From a checkpoint of a small transformer trained on Wikipedia: width 320, 6250 steps.
MLP neurons of a small language model. Each row is named by its layer, matrix (gate and up: input weights) and neuron, and shows model dimensions 208-303. Each number is 128 + 24 x the weight over its row's rms, rounded and kept within 0 to 255. Numbers have three digits each. A neuron's up and down rows have the sign that makes its largest values positive.
A block is one neuron, or neurons of one layer that tend to fire together. After each block is what it responds to, as a language model described it from the Wikipedia text at the highest values.

L4.gate618:148125118066120102169173139165175155136132136076122111095120142127170121109098100143136130105150100133139105101129102107138097145176104104162115138135142132119128165100100139109129155133133141104146144117148145141099096127173135123138113114112120152150165112118132142140161131145131162149
L4.up618:127120104095105119143154151129162128147090105130157104146137142098147127109124106137100150121145142169144092131126124143162147131143104137127153121154173117127173170108128101108130105133099100129130136086137132130067146118122108140127165124089082120119154120099121096133135174152153137133
Final piece of a split year or multi-word name, such as the 07 in 2007, City in New York City, or ia in Malaysia.

L3.gate9:104129152144057103133121154131148125119104142121082134176146146067102095097155133118154122157141129140130073127131160133128124089075128105145105070133161148172142122087156116115123110148105147114204165141108135125119129116131148108102118132149086127151146146107145113153147116114109149137
L3.up9:133148168103114116149120104133134143145091123148128123119150102092102143111112137173159114127161122094124132137130128111130163118145127167131168150119137128141180161133160121091104130137152108078127141114102132138173115138144132086092106133145114124124140122156145157156083096149120152119
L3.gate39:185124113117123123121148126161117095163111145077100118130127141131146125133101110158103136140109086088130113115141102112126091140141134113074099129090134162118137126109161128125112194137108087133166106159182141158143157116157129119093149141090128079180103140161171183144115125187124153170
L3.up39:148132146156180145143111101115114124116113119172150102109154115139140159105154152105179144123120140164140117150120141149116110118148048118143126150118123148089131145115109134164149146167158131141156140121163118164095133103129115106129090117139086157133142109101136108108143148068132160128
L3.gate210:122101134079170119145144106081138115138135131099109140120168129166114183083120111130123131097142124105179152180115125085164140132112132126102111109094064147133066170092110152113126164114139130129153091138145164139117160129159140124127083081141132085160135140118083153155160152159149147103
L3.up210:143125082098106161164129087116139135140106149125082123154108170131132116135133152150127174125112151130172143174121104101099138097159160177119099159136081161155084099108088111141120158113140096171168085126132169089130146123141145160137134091107103083125130160123101128131138120123165132139
L3.gate248:115128142125144129128174110144122127123143130118118122120105182118142133110138131118165131138161152134127071165141110102132159083152114098162143137104130123172159121115113170136132110147115132086092108110111165145124121127164117131124120113109089108117100093143120132169155152123163190111
L3.up248:108152120131177179168095143095128099111119133144144132103151107123118124173121091117143130105122126065069136125126111152156110143140121099091125120095105152112098155127077093157128164140078135126130117112124122080121104135174149097145082135108126099113096135138151105129104098098179112138
L3.gate310:089146112127087150128144116154100078155135084143128081177129145159155116106088110103145174135105120100136109123116131113140144098163142126133109136127121153111144147136109150082111142142132118125147076161149146117174126114128125084140121159104143139113126111123135140126104137139156131122
L3.up310:109098097123124084095135095104099132117152078143106141142131116150098133108110131098140091110141144116120141104116100153125157144108095150083103133110104121094085124095109147160139171145125133142085126163127175130109105170081147108144101130089077127106104083142090107149141143120188165107
L3.gate355:177095161131160144136148083135130095136159126103098122135134099147110109125127082114133099105133141153149108140127150112169063109152123119177097080114106193129104163129144129141143130150130102144117134168105172145144132127112160101110151125148146168181166136113109156086146165166122167147
L3.up355:149152142106115104129132132141126103153135124134144057155155096110103108122154115112168125134118132084129105092114088159128090126132103116092099164133131128115114135112165166147096072176139128137130131160155128185118154143123092130106104140113151157149129090110172109101113113173101139132
L3.gate361:153092145150135155138111088074112128134106138105124096169114111088112122130112116141121141165158137158117131106120201113156112124117137118133116133099108144164139137126090172106138131156108106125141076138103108136157127120142167161098100116120117090111130084099092100159150128139095136168
L3.up361:170108146125166097094131102104115116108150131138094136144131093116110180124091113111111127134155110121145170118179114161116089149172138133154127118108129134091111127134113162152156102124134093112112127117098144110140175115125118100153072120096170144149095126150102128148166125161115149168
L3.gate372:193136134150156137141161127125164139091160087141119157140099144124100081114100156111179129110090123140090130164136118135147128151141144150106123147145103158085126118127130108123082122143082118158123168146122145134116120129145110076105157127134120104140124106127140123211140130145133121169
L3.up372:131176148078126142159130142159125137141124099107132112054106121126127165146186136123147125133162114118104128113122123099168121134113116089123170138107138111141112128096130101120126115097102131109102110050126108125099134126158119134143147102116129089120121191129148126140122096132167128112
L3.gate413:138126121110120080088141138075088128089166107184138120132178098098087125111130110146136115149089116138157109117118131166102093122140127136158103167151117160149131125097108127106161136152093097153145145133135168150107143128119159105096108104139131162132152152106107148138158150139081173135
L3.up413:113097148103115145152152094110116080133171110102126088147134174117124136081122097163151105132128129152151114166149099112173111117131089154118097113106134122116132115099135112177132164191118102111116124122115163117166110071096158118094113112133081151179109139107094121146142152098151155132
L3.gate540:110142150122115158104108152115134118091102107085151104124157134077146126135162127160145212131141139121142110150111108127092096136124081089103121110127125161129174178090114098139128120128120121117156107132155149127118166123166107187128123118117139127153080126119113092155164104152119113154
L3.up540:144150178076130133159128142146124131115137081091156110150087162118163128092175112137208155158145168117132102083093104127135119133126086108145109132140090160159117168087108130164140097105130123106157131124114171121124117113171101196101149113115118119097084136114098108163109094134145134138
L3.gate608:100133145098111105119098104096175146142132110121129141089128139079121155105105113123115137149137123107111120121130090120124116092165060113077108123089108148150152118109113158066135082130152130123139198158081114155132123162132103106154113156145101125129171120116163158145149101094113122157
L3.up608:149109099139193138107109112114115115145112127137121166115129150132124162103099139101094121125130094122109159103119096171113149136149080175133141135127152126120113128132163135065171101158129120090108155125115106109169142123110111123139125139120162099119147132164130107134166137130154089127
L3.gate784:156123118152146113116102103099094110146146118104113108174178102151125119080127139102120126119158144085138052097131075116146121104142151089143112148113098150096183152124110153106137108173080137150150112110150135115151174133139126117143147129123124120122121097096147123140156152170138138162
L3.up784:100125110117099138078094151117058131099137124121121116122153141103161135136154130103125143186148142120132120126129095128134104124148087094093161157100129137148132108120103137088139158162106090121194101125151109106117118113161129089110111139092148069145131134110140136131121100126143140125
L3.gate1103:156092123097172138142142154141126137129138113135161101141127139099128147070108132152135112162105120099142142129145145120124117150130103086155131127097124130118130117076153152135162109173129112138152128126135142111192156110145146129091127104125122158158087113163151118131101162105113155115
L3.up1103:159126134102180131119135087131096131144125138119095149150135110121122150167113120138106166158140140126099143143114173143154115135107089159144117150108117127155082117164113155144098127082086094098145131138143114140141135121147156063139087140105142117129125051102135164124129151119097145136
L3.gate1199:135163128115122140148115127107124085149118165136132103153118124147085081113143132163082119118101119094078113144128118145143102143126094108082131148114152148170127108091132119123120091087123100128139155109111098135160105104149133115142110107125148146124139134089125119177143123188143138129
L3.up1199:156129133155141124125140118133119060161125099096116090136122096118156117164153128121121135118141137125150111211135146134137131113146127135126132118101125142151149162089138116131145097095117096109121125090135124156096079122215106150120161105109111085132153155135157181144123158123137149136
L3.gate1250:144073116120196109140120098107131103160131109133091113108135136131111125113080119097129142107125133122166138132107096118177161118113103140141110130131100141145159170113101112112142099168121078106133153078096134141136144084123109177117117095107091099150102116121117110111121138130162161126
L3.up1250:158098095099137141141104087131123150145138128144088103140140127128147150129104107135098164156085081097150174103097155123135139143139082159113109164101141152127106097087097146109146174143082106168113154135083147114116120086075163095127113120106129106096110153080124147127137099102151131131
L3.gate1279:143126106099175141145159113112139107132100157100117141134129125120158112126123115115092137075093139134061115147156112107142081105113116125140091135118110108165104102115129163137165119133100158112153107161136113120125145103127134113120137083093114084148101099126177151184138112129151109154
L3.up1279:161123118103125107122132111091095092114136135118106105133133079126124134108132084078119120136165118114150160145124063145161104131110064151072125153076105141133165136112122126109136180151067127115153170104110148154159106146111140160112111146141139105154138124153148148144120121160172127179
Final token of a multi-token place name or year, such as Wales in New South Wales, York in New York, and 53 in 1953, often after "in".

L5.gate89:146133120130127122110107089132102117108111122086169103117073158079092152095134127132139142140154116106115118175142137137136138145167090090108103146088123156172121088106125148133121145118140124084121150085120130145107099082144123133115145086112140161120143121105144144134173118076154158140
L5.up89:161145137099094113092114124128117100186147135129122140120158108146101089149128104144089110132153101155139148083135069098121153145133109061109159143130140156118137119068097144131152118130117125125137140136097114110121123136143097156072143098174095121156149134124134168165137124112142159113
L5.gate448:146127092143129102143150098122114108137128122134133102093149147148135116168151146114154092155109136116121133125141146124106122097137080132143107124151119133159150119158147177137117138160137114152139112118112180127104175115092105155110128079117104130096130124136171151145162110130120121155
L5.up448:119113095169131161156118082102129136158128115123114129158116183123128112143104082123192093146134149154152116134111124074166126113104109112110114102139129141155138125167129152120148140163121121120137109127150129107126140131136162142090126108134121146114152144127136136116130176147123170131
L5.gate612:137132100125136101101102121127148131128093072133143124116115171109122088116164113159150116116141077165126089133137121170071134122148096119116145089099131137122120133150146085131150124153134154124122142117122124121140162112111108112107110121158144090112128131160130133161131121096151133153
L5.up612:098141115100105150115099102145127092114119116160143107122110149144139124104137146127129126147114128161140092130132145143066114130154064109121110093106116122111114134107129102114114100169140103107154132140105102116131158124135108110154094171153143119111139123110148154187140151129109167144
L5.gate1079:165116119099131123127127124126133081065112142075142175141142165121129152128120132141114143102102120132107159160144109141146157119160111095122097122074092121131159120076148178144155141155153113133136138140137112132066110144114160108108156139079134135144122110131147160139087158143154126139
L5.up1079:115121102153110127111106119139142138151133126185122126128140115143157120131149145138141109184105095146090095133096108161137144086113108145147131124190149147132136129151086086100154083167125106138136116072143098116140130125105111127126128086141074134125144113101125065122169126107120121126
Final tokens of place, university and institution names after "in/at/from", e.g. Tokyo, Madison, Brown University; also commas in dates like June 3, 1931.

L4.gate150:140158088115092137152134147135170100114105104129119152096084147162087104091094121127125171128104083114119140139183134116120111116188173136101121118155134132129145164139129153074121159114133122139099132101159141116147088142128161135137126131138149133161167165146129108139138133119151116158
L4.up150:129142129097171103127116097119165120142140121161161156138147158146143139147116117123150181137110101097115168126146139111089140152185124120107158118153134142107171147152089136078088119120138119178133138090124092097131116149159171132128135110119109132135139136159160145153159134124196107147
Final digit tokens of multi-digit numbers, mostly right after a decimal point, as in 3.5 out of 5, 4.9%, 57.62 in tables.

L5.gate205:133114156168144103147129110107139105070124106146143146114110118174173155151126101115123093185106129125132165128146116101118128107142132136155144154133101134099123159100108097107134157052096125097107130106114101140126116162107105180126135135155162176143194107128128076138162118096127130181
L5.up205:150119163142103083156113067106101094120116083094139099152162112131158096153156149116151175147129200127099146137120096099121115126165122128150156139094116083127167111149123103108085103136116112142154149136135096123142131120086139146091111154100143075111105124124122094109166117182121071125
L5.gate257:125122155159139118100132138140139069095110090151133146129122120078110106105126094127153139154131119093127124184156117097121141120175157157175142154180092126130115101126126134116124122117130149132122056152098102108134121164146092174112149109159149115123120084125163123146122150133118118109
L5.up257:151127188118120116113123153116081112136148142133095142099167108145137121094093123129153147140171136090100117157178127144118131174084128089154119109081098130133127130133146129136129150152129133106095118136153099138143159084134133119176105133167111128143109127123134166163137094132131125120
L5.gate728:112140138108130094131129110101110099125126158136118187101149117138111096123113108171173143139149097121151156147151143137129115145134154135157145102152080117130126126119158148103153131130118103103128182165191136136122133103093109135150115143161133128152130107129154139167170135099161060135
L5.up728:135146104151128154126137149102156090119122106132142147106102144146129088133100124144108139151129089114139127164085119102136149138134127138146119127152149140148161135167103150122075134080176133084114168173114138111110101123132109138170115089133173134098132103129165107138141105141101082116
L5.gate1196:091104128132161125103124116103129134131118100156111114111159070151123117115135138105103123113109125094124149135128116112104119131177120139149174119073167151121176138119098134118159125133089116131081089097152100107125136123151093173105146176094170152126097118123145157097130127176125101163
L5.up1196:111141158154145144115145103113153090124147127147141145150133129120080105095110120119121127128132131129156154140145117125107093173131128138152119135144132132120138155116136121138163116112165119100090122137130095146159119077146104121127109119112205171110144099140172128147155139111052136110
Digit pieces right after a decimal point or thousands comma, mainly decimal coordinates and unit conversions (94.87658°E, 15,000 m²); also jury/jail, d.

L3.gate11:166100129149173156145134136075172149152093111155140148094112142127135125137158116116157126156120124151103138140133118134181145147134130119105092125130129127161129157192131126152142145077107120117093140165083146119127082124126178101167112093134189143123141142100140115125148127122113111137
L3.up11:169102131136157147125173137127104122127128123110128086130148135152097099135171133141170114143144111113075106087145061147149098153103128113150100109145118142105136154110113121104138109110115149154112148188166116116146122160111144132141142144118178164127086086121129122150173177171092106099
L3.gate53:110134142161126129118142145114171126113100147121148192125150130135054132092140143102132153168118096149091123099129179121179118103126153142161096142101095136099163151108134155153124076146143096152097178094142139152146090106136112200109149127107120128111091120099166143125154137132109140090
L3.up53:157117162130160108075150137150142159124106124162108178125142122102105096143132104095155120130124145072115163105130083102130074183100113171127124105129107135120109139198121111124142151141108128139151115162093125161121096132146132113128098111177167201132112126137140148152143126119127074128
L3.gate153:143128137123166113137141108104142090084097142116151102116120131090086122117109088112108127121149090131102137154182164135125109136087136164127134114132137155143129130133122119125104174124123140122110142127157085118154124118118122108128122140132137147182096158087120164172120114146143102087
L3.up153:143135163137137127135134142147118072148135154124116111141114114144106126110159099095098167132127083121119156126165140118124113146118154147136163131145115156119169149107142106143102153119073144150136061143114121127152123109120119075140131134172084119151122166159174106141149142165126116115
L3.gate311:126123161127151093166126157101193108089122145128115183109105126148133166107129144141131129107111115077137156127153145100138094135158122116181084118150110163077137113126160065127130140118110118137123141128132160135117124136151113152120103134169143131133108096131180100155135123116132102134
L3.up311:126150167142167112160129122119185122123118156108166144097088119094130097116157101109110132094122082109127176105158151086152093108115125135157123152120145155104110103149146133130121160124102122140139150108145122177128126120144103111112097109116126166127097115113109132146140108113124105162
L3.gate383:141099169151146102143157098090149112120142123155132148087141139124120109141110136111132127112125140127096154162148103079094106112097110112118153108152099132116111140112125170177129150092099107113123143116164113147122097083145174139097085139160124166182131134101154134135160166151104116148
L3.up383:147126204154131137132149106099118136135134142125150106114113184148113079155093116121160146107113140146178128101157158116138099178133177079111121112125127134106130117126148133171125172115070142102131111128137135177136108082150148169096085145132099154202117157121173145150158179124099126152
L3.gate465:145108104137106130107147121096149131117171133124121134135098160143100091122095174129145120086159094098110144089150119133206113134145156100130147107142138161120157140158110116147115164108107181152085185174088118139136125119125135086159117130136156147130133113118133123101116167130116140129
L3.up465:145089144141098136105141089123144115113149121145155163129118109141114101084123116118131121113161074102118132074162110090188092112143133124165133111097183166135151149171150141090124130124090131127132155114127146169117127135148116121094174155090136122135116170115124186133137116126138131125
L3.gate613:142145129159162129130124120133160119093172150110147170110120141136135168096180126128112098141134118161103151137143112105144126121109097135113092135051105079063144124124135127185149127116108112155083150077127088137135158140129163045125156110145158120112117131117157138123130121129101140114
L3.up613:084133125151076129112114128137141145116145133139131126134100171141102131136166155111130129138111091150095134203125103134149133121145157127111135125161146136115118145158143129111107103123112125094128142105094104157101110147177121149134136127157100146126154108118123098147091100117118144098
L3.gate694:159089109142129124124159124109174134121103153140110156099115126098078092102125122138144124154143091137079157115135115117121080130119134153106130153109127097147155120077141115102167099087108134143096154137101095135168107142161141097148101121118163142147137117100131143142196127111099108137
L3.up694:163105128163142112142157123074139122126133121126118151131093128135128148114099139158131141166119118131107165103147127120205068170145111114128114135128154156097154135141115111111153113117125116120065121129155143153151078138156098155119161125146195121167112112111119155163142146119123133166
L3.gate783:141119102169151136086158128133146124125132157124137146127084120098110120123168138105149162130130082112092156115140092107129090114073111148175085093142096124083146146156114134142105163110106156201102145148114138123143161075152122125108158116143147173122165076088144138149162120120116125167
L3.up783:167130120174139109121150135132181119114123116155172155093079133137131114118131119105158121140156096123113151140145161168154133147112128145144110134128081110078146140135147132141110107110157134153126138117078163193129086131128087098061111110174080125154130122101162092128151115133137141134
L3.gate902:136098119123126117120134120059113133141127162101103105127161130111073128144126123096102125127122101147121189098110153132110127136118092148098127117125141099094147120147167133118203141146100118166117083125157098141103125125113116161151126134142119081163151128123155113128086139094111126097
L3.up902:158097155157165158156155106129134125161118107141134107146123159138130145081099124132130116145142122127138137149159124143131107117166118142161103086133131114120061138109132125153132111132150128117116155153123159121164087133101124159160127166117092228135136112157124153157090104126136095133
L3.gate933:091135097125120157136134135110120104128129101126118163129117170093142087102126105149109127089108124128124131163143132109103096140104136169128133123129110134085128085103109136109093168126123161149124114135128112132104147155106164100134106156060180145128131115152133119107140128143139082175
L3.up933:175139161133165120142148135128135168142149165162132142117119160150189081204128119158132146147097140139131158146121097175158100151149124084139111126110168083113128136122151107169162164129128150144127153151151113128111129089166127104106133083134111164169129076106125142145162133154127105161
L3.gate983:184083168154139115117109117113129103112149143098126189148127111133084093147138178113146160126172094138098159088161113130131102179125114118083142129186120152085131122140107117174081126126090158146133177169128113165117151154108116095144119105150155139155166110085114118120188137118154146138
L3.up983:126080109091111131148092124121133108105093168092167159111145098134089137103109140152124161097166129098105152064140151121131127143127135132136107121134141163110099134172111135115097077114091104142111137130128104111120136138145174187146141132106135146158163149104100132118181120108141121138
L3.gate1039:138120105143100140103118126138109110144191101111113088162073082150131115125140123139132122146138103130124123096130129151142112147136131111120143121166112148085146153114107138143116127124130141153125128141108143141160143084177147052176138117107109117135157158112139143142181138161111145149
L3.up1039:143111165155132129123130081133143119088151111100151141098127154124128170126102150156106092134118119146108149125148092107113126182119123145159062075127131157143124135136149118152114154085136136118073107133110153142187156125153142157134187113163108108158108136151106127150134145137136150103
L3.gate1069:147154140144111121174131166119170065115089122143115175114085165106093109135130105092105179103131127104123110171134142112130103144186090120143162119127107123139132143110156149132123118110103137173120120149131135128164140139127148100153115128172154117098109141131139157108153128125142080106
L3.up1069:125133106107119117158176127136172074141125142149146161153077170120107113086140123101123123107137168147069120119103112119128149089145099141081107129125096110102140123093150155119133183125141135167126155138141112160145056110128118152119137136148182169101134134135155164129113103109124134130
L3.gate1122:144138101132132130119140165110137142159131167107133169157113134078105146153136158091165181143149154146147173145103092122114105118102128132165138065160105110130160108106093127139154143123157124173132138117154131160148140091135162077169079125123132131091110144104129113159137100127143145112
L3.up1122:160099118154108118149175110149164140104105149132172122157075182088156124095153133177133149156111101119093113065128120104112139110115121167149074080129084176101114114119113148108106151121093137162151146129093122125107119155131099105066086155128120130113130099137105092160150098091120154167
L3.gate1156:156099110138130096101163123095079165146131153133122139133164073112069090117099108112143165099138107116105109151141112121097130127090114088124061150141108171106125128101095150122164118130117112131106119130139096122119162115150113179148116110106128125106126103115112099141136156129130120120
L3.up1156:146119147113159134136152136097178144108095161131145153151125124122163098115106109153146172117092100137138156179101119140173139140182129099112127090167174121089171193085103126162113100162134133117092125136102126107098123138159152127130109115127130133138123112137155078144132132127085102112
The last digit piece of a number, often after a decimal point, in tables and infoboxes, e.g. 100.0 in vote totals, 1.5 liter, 51:29.

L5.gate321:122134121115134105105128159118124100113097082136121133117155120104093140090079138114115117129118059151107159160149116139140167121089160114140137096100112098108083139120141117103135156114143139107122194151116095120116180146168148128118105101132147113148111164120117094113158150141140082138
L5.up321:088146118128129178117155152134166129109120145120119127119069162057157132096116123098141063149096155159117117116149109178133166111121137130095067105175146124148117158114149149159139187133130140127141151127125112119146129115162137103096108106141140137122130111118093091138170147150134102105
L5.gate362:153132126093161132158090099145129040109139117066127149195152144130182150114150115137142117145105140154122140107133092087172101120084088131136172106150120134153099096080117166133129144112111161093153114137131095147118086106136098149107118165163119113133144158113125112125132131167131120130
L5.up362:127109117137147138104149124124144138080166148109140109133111115117141131167132134133163116145122142142109128148157051149108092106115142112096131120180138152149135156093122133143117157152120129110151114148154117174106141119116096126141152127098168118127119139120137054108121143162134135111
L5.gate742:133110132126120119140084169134120130086130126084158163130137132127145120091163130108123158096129106135106115090108115140112107112127142103155160168141154137176065155139127102114112188150095142112169143171131143104095147141144116149129106155144139115167103156103134088141094141166151131160
L5.up742:109084147129120122133139135138150171179191166093115087167121121133124130140150093136101142079127134156137135169144099149165100116129127167164103145140101112117125113151091133151120119132127118144133116128144179111094111104171122103125112079132086126100136131067114108083135153170129137148
L5.gate1029:167114119109174083098128084088191138157113133145137147123159117114123154092152085104133130133108150154119156133153124102095163111109158133178145147128112144140121134176130108140121164165134121119165118136114087121053163142138110136104099084147095092122139114083136109152147116126136130185
L5.up1029:103085139176111144123121100118164143110130153167171142128116107162048144111114099089099065089096102148123145113141136150131112166096147112139149120154071128160149133086161123112137109138082113132135164118106121122146139118139149096159092112135136130121103124138137138098114142142122089093
Last two digits of a year split after 20 or 19, in career histories, season ranges and table rows, e.g. 2011–2012, 2018–19, 1991; weaker on party names in election-table "Democratic hold" rows.

L4.gate111:182102129103153123167149136084132142140122087095111101149167087111112186137176090099105133103120155115086146134139137096127116121104103112125104126133151134125117134106104106104076128131085153150177123164153107152105170146113123060146131104123106133122134116148148107128134151160135099168
L4.up111:136106048078133141157092123134107134139140150120126127149124127117121126130130070149111132126109137155085128122100087127149071122154160091114154160135132094141124147122103123128072124143093109144177128174145101118137120119175170089122148127148088157108160157122104140121163108174120138142
Final two digits of a year after 19, 20, 18 or a dash, in career tables, season rows and biographies, such as 19|99 and 1993–|94.

L3.gate51:114130106164151119126135118128147132091149106099119204119100119165141122096137141111136147097112128098125143141154158107150134130167124128133114131119117125097134156133109147148122134137094132184131125105139132149132142127135122097131105117100105130145118118105111078124088121147118120123
L3.up51:132125110112143153143147122128145140135161131141122108125153136110114163143149142093144114135116138128105149172156113104166140140129131111135118106111154124063138132132140106164122142096124108112122103107129138158115099160135098171142143105110107117159121116109094129130157109112167110155
L3.gate55:107128157140123101125134100154196120128164172136117137153125134102112065083130091116181118082130132142133127112137135154147093128102131123172130122127146142136147116115109153142140113156097130097155133134084096115124106142148083141121130143138121173127140088125133116151135121136102132124
L3.up55:099182148163080123159110131179183118121149148139096146157148170130091097157138119112143147139124097145098098085119159137116096155096116114134135136137121136134149122096105138153144126094129171082163151137113127135171139182153105110161125108180137104166102092159142080155144110121149118074
L3.gate75:108098088140129104129133081102125058128179130075094183148129135092119127111124105098146115124111148138105123099145121139181087140153073114108105176137117137123138127116146147145099046134078157154121074133128135173081135157095098148128121162129084142113118127151135148112129138134096145144
L3.up75:117156131128176158185126124169125140108137155112156144096105116140178129119119137141126121127138150100122145124095147126108172116101112134125118114129159136128128124089123181149135157163122123139169112164168156173114115111143114179105103153140112141087115171129169123117131171159128113082
L3.gate254:115124100135133103191132078091139089154171127043113096157112103157103135101144137135124155155111138159139122123147137130136103135125118133153140124116148094107101105096137107148133126138109155148123126145076109113142163137146163134134142103168122138140099122098084153101135130170144099125
L3.up254:113135156105148141129114138124145128137121117120111115112102128089090167164115112101133137149157161133135113177173131152125103118124086083122131168130114174129134136137125136161175104085122069130159137096095111113148117130149142148095098138089149147144134138131118110141094153138115169109
L3.gate308:152105136099113145170159143125166109120152130134080141086090103139088138031112130096182169155099129132060149138144096088142095119143121162118119134141110160098107113144113121121134158152113153121132110169129141117155114089193144137145124131101151141149126118116141169163125145136075124138
L3.up308:150095132103156161125067129146099131132147144108097155171144097106133164124132141129150117151132070130131151106139139138189057178105133096171142115148134142076160141126110158181113135137089146129126120055149125162097132146125155118162121127137153156155110128108098134141178124132134130142
L3.gate338:124074139125148084117169100128143116149144150081153127163127157120089174116129098103146087131107090164100119122151119124195121134081110115145132148094142107126164178076142136129139138147098167114127148122135141153122157153135110139109113110112149122169103121130157097135155171165154142173
L3.up338:157140130082107125099160168145147100089123098142112129135117165127126123137079126067140090119144139110118127115109128111163100156109134149117102134152123110119106119050146140090147147154111126149154166186131150076119161128149167123141099133112098156159144109129110113125107116118116124139
L3.gate431:127127137167140125140213130133180131170114129140106175134102152141106108132152163112176141146118134119116137136153092094111128106131136113140143103150113133098177093102135119131120114122116156138129146096096140165107132139149124118102101133091107136135084131138175132162185149107125120145
L3.up431:177140133139165114144148128128169126112097135130137121168088131126131093113113088090134101130160121128139144106117145089175097159153126118163114157138140178131091142144115114188191118122110131117117148137123118125123079138172109117083131127141132138144113098100135109164125141103107123157
L3.gate513:111134126129116098131100117103149121134194110107101101157087139124096098153128116114140123108132128145117146144097096129137134151133098122096121176139145128124145133106114147160073128163112114131128099160155131136128113123156103067149131135117091118112187106111115145076118184134131164145
L3.up513:126133108079117144117140073147160144149121172119122146129093128128101181115166063131124149110188157101155130109136108100102100131152122143077074161081116123161109181093128129137126143143138116166149145157182124102103102119101151131112149116109132147106124145153144119150086131133095088115
L3.gate566:137105101154158110122130129094187100132135106068078135087144105146119128178158107121127112099121131139112154168139159182129121137113139104135112147115131090092133144134129134113135103123115110120137114131117112122095115099144125084143135131142094145120135145122130160115119117177152122139
L3.up566:110158077072122200125147134095162160121144149125091143128123102102150116120152116102108141179127146150133133154135089136141125120134207163142131141118150121134136130154117144099126158135122104118161106149166170116107173160147119128155162129108162144081117126146143165111145134138089103135
L3.gate785:127147157094104135116187125126140119147151100097109122147131118164125097130184091135156095100147079112114128152163152163138106140158128130148128123153113124112106111166134171151085132089123137141087093133120150130099138137148183085186118132121120134129129141099160144148143128145091126121
L3.up785:109120121113117083143173090145122139138161103082154128120140117155117075128135100130122122115113098151119145127117158115099114138108104111069103143156099092119132109159178127165086146086130130154138084138106144175091116108137129106154137133101097084128158121115157182142143100094095128136
L3.gate823:178072131128113136154158114137137136100148164120112121158133129097094075101074117142131135138121111153079101118108084118154086141126082135160107149129131123110132100118118130128082163098140132111187140141124088154146116146127124101107110135137150133146118126088156127122196128137133191151
L3.up823:098128102109157135161146155076150132121101162102130108163126132105168118111078108129132108164169126141099121116125100102120123142124092160123151124150183152128119124129134082149109162123133155146164155127102123096148099103126111105131126168104130117124131081137153105157141112081162173140
L3.gate864:156142111124128134130128100147185107088114154120075143139087148136158135115174094126162124099111136135120133139114151136131129123107109077090162153108126122115084089098108112137111145126138127166114112155175099119093119115146128100141159126121112110124119108112154105114114148148121137153
L3.up864:175124135090094134134169136136100092110123113108092152138116116113109148094154144138118152083108118118073137091165117122176121107108101138158154110131114136150119131117175189140109151105106128150133116201144120132104150108128140099097148121116144138131169130134113155148162127122099140116
L3.gate972:142119127163163130136162131137160112144110132118104187128137124132101153084144144120162126137113185144118116126147127104111125087124154165143164086133123112115172148101158180161151125123122146191052142138087138125154109122131159116156103129153111161124144122142127133124124133142131128121
L3.up972:198075169140168162132170137133160157131131127118160155133099181132155128170164111095158104138141111131065147127173144115159119152120115099145100114097130147148141133195139122178144129117093114115094100100145119106107133150176103106115135093138147085123074146077140091108163148106124137163
L3.gate1150:170098129108180133144110119077156157166115134110119119136099115172108132133121126113146191114155128159111134139153150137177062107163174122116119137101184135148178127128159117137102060109109144132080117162155133095118110173110108121140147165097117089144107103125154121148157172127155117155
L3.up1150:173085125116141127153134115112170137141107129128126141104135113129173125144134128095129131128118107120121136150133122134172115129143122117104141148128115146139157111145149127126122087089112131171107124135215182113124125160123106151130153108104148131152148092151135141116171151168152124182
L3.gate1220:117110123109149120165130120156124102115125120114180178103104130102096101180142140105163154101115183158146124115105110123168093095152134122135099124139149105114108177151101131128112126115150156146170155161149120182087106113138109082121068149156124085129124166116109058131101130136160111138
L3.up1220:126131114078145129146154136124121152128161138117084096138138132079131129190115102136125104114139071138109112118117141111182074097153159106140113119133140135099117143108107090119089135157113159145147141183181117116101136156105133150115137091087184072129092099131134145114091090129095135147
L3.gate1275:123114101132138137179125116112161131128138113121121120155126112107125135154162127147154141134080139118146122127109097111151057115127130096134153139171138154197148125117133107128109110160102139136166116100155105127098100139117132123164102140117158110133117058080126100152173149156143093123
L3.up1275:129133094097154130160118079152152178183118136109109154099123111136110116164136132144181139142131121145123118104124136094153128090138123174156124154159134101165146090109125143130103117143120137154116131127149126107134107141123127131142089119112146099131151107127105144141183162136190148136
The last two digits of four-digit years split after 19 or 20, mostly in tables, season ranges and lists (19|41, 20|09, 19|88–89), plus some other numbers in table cells.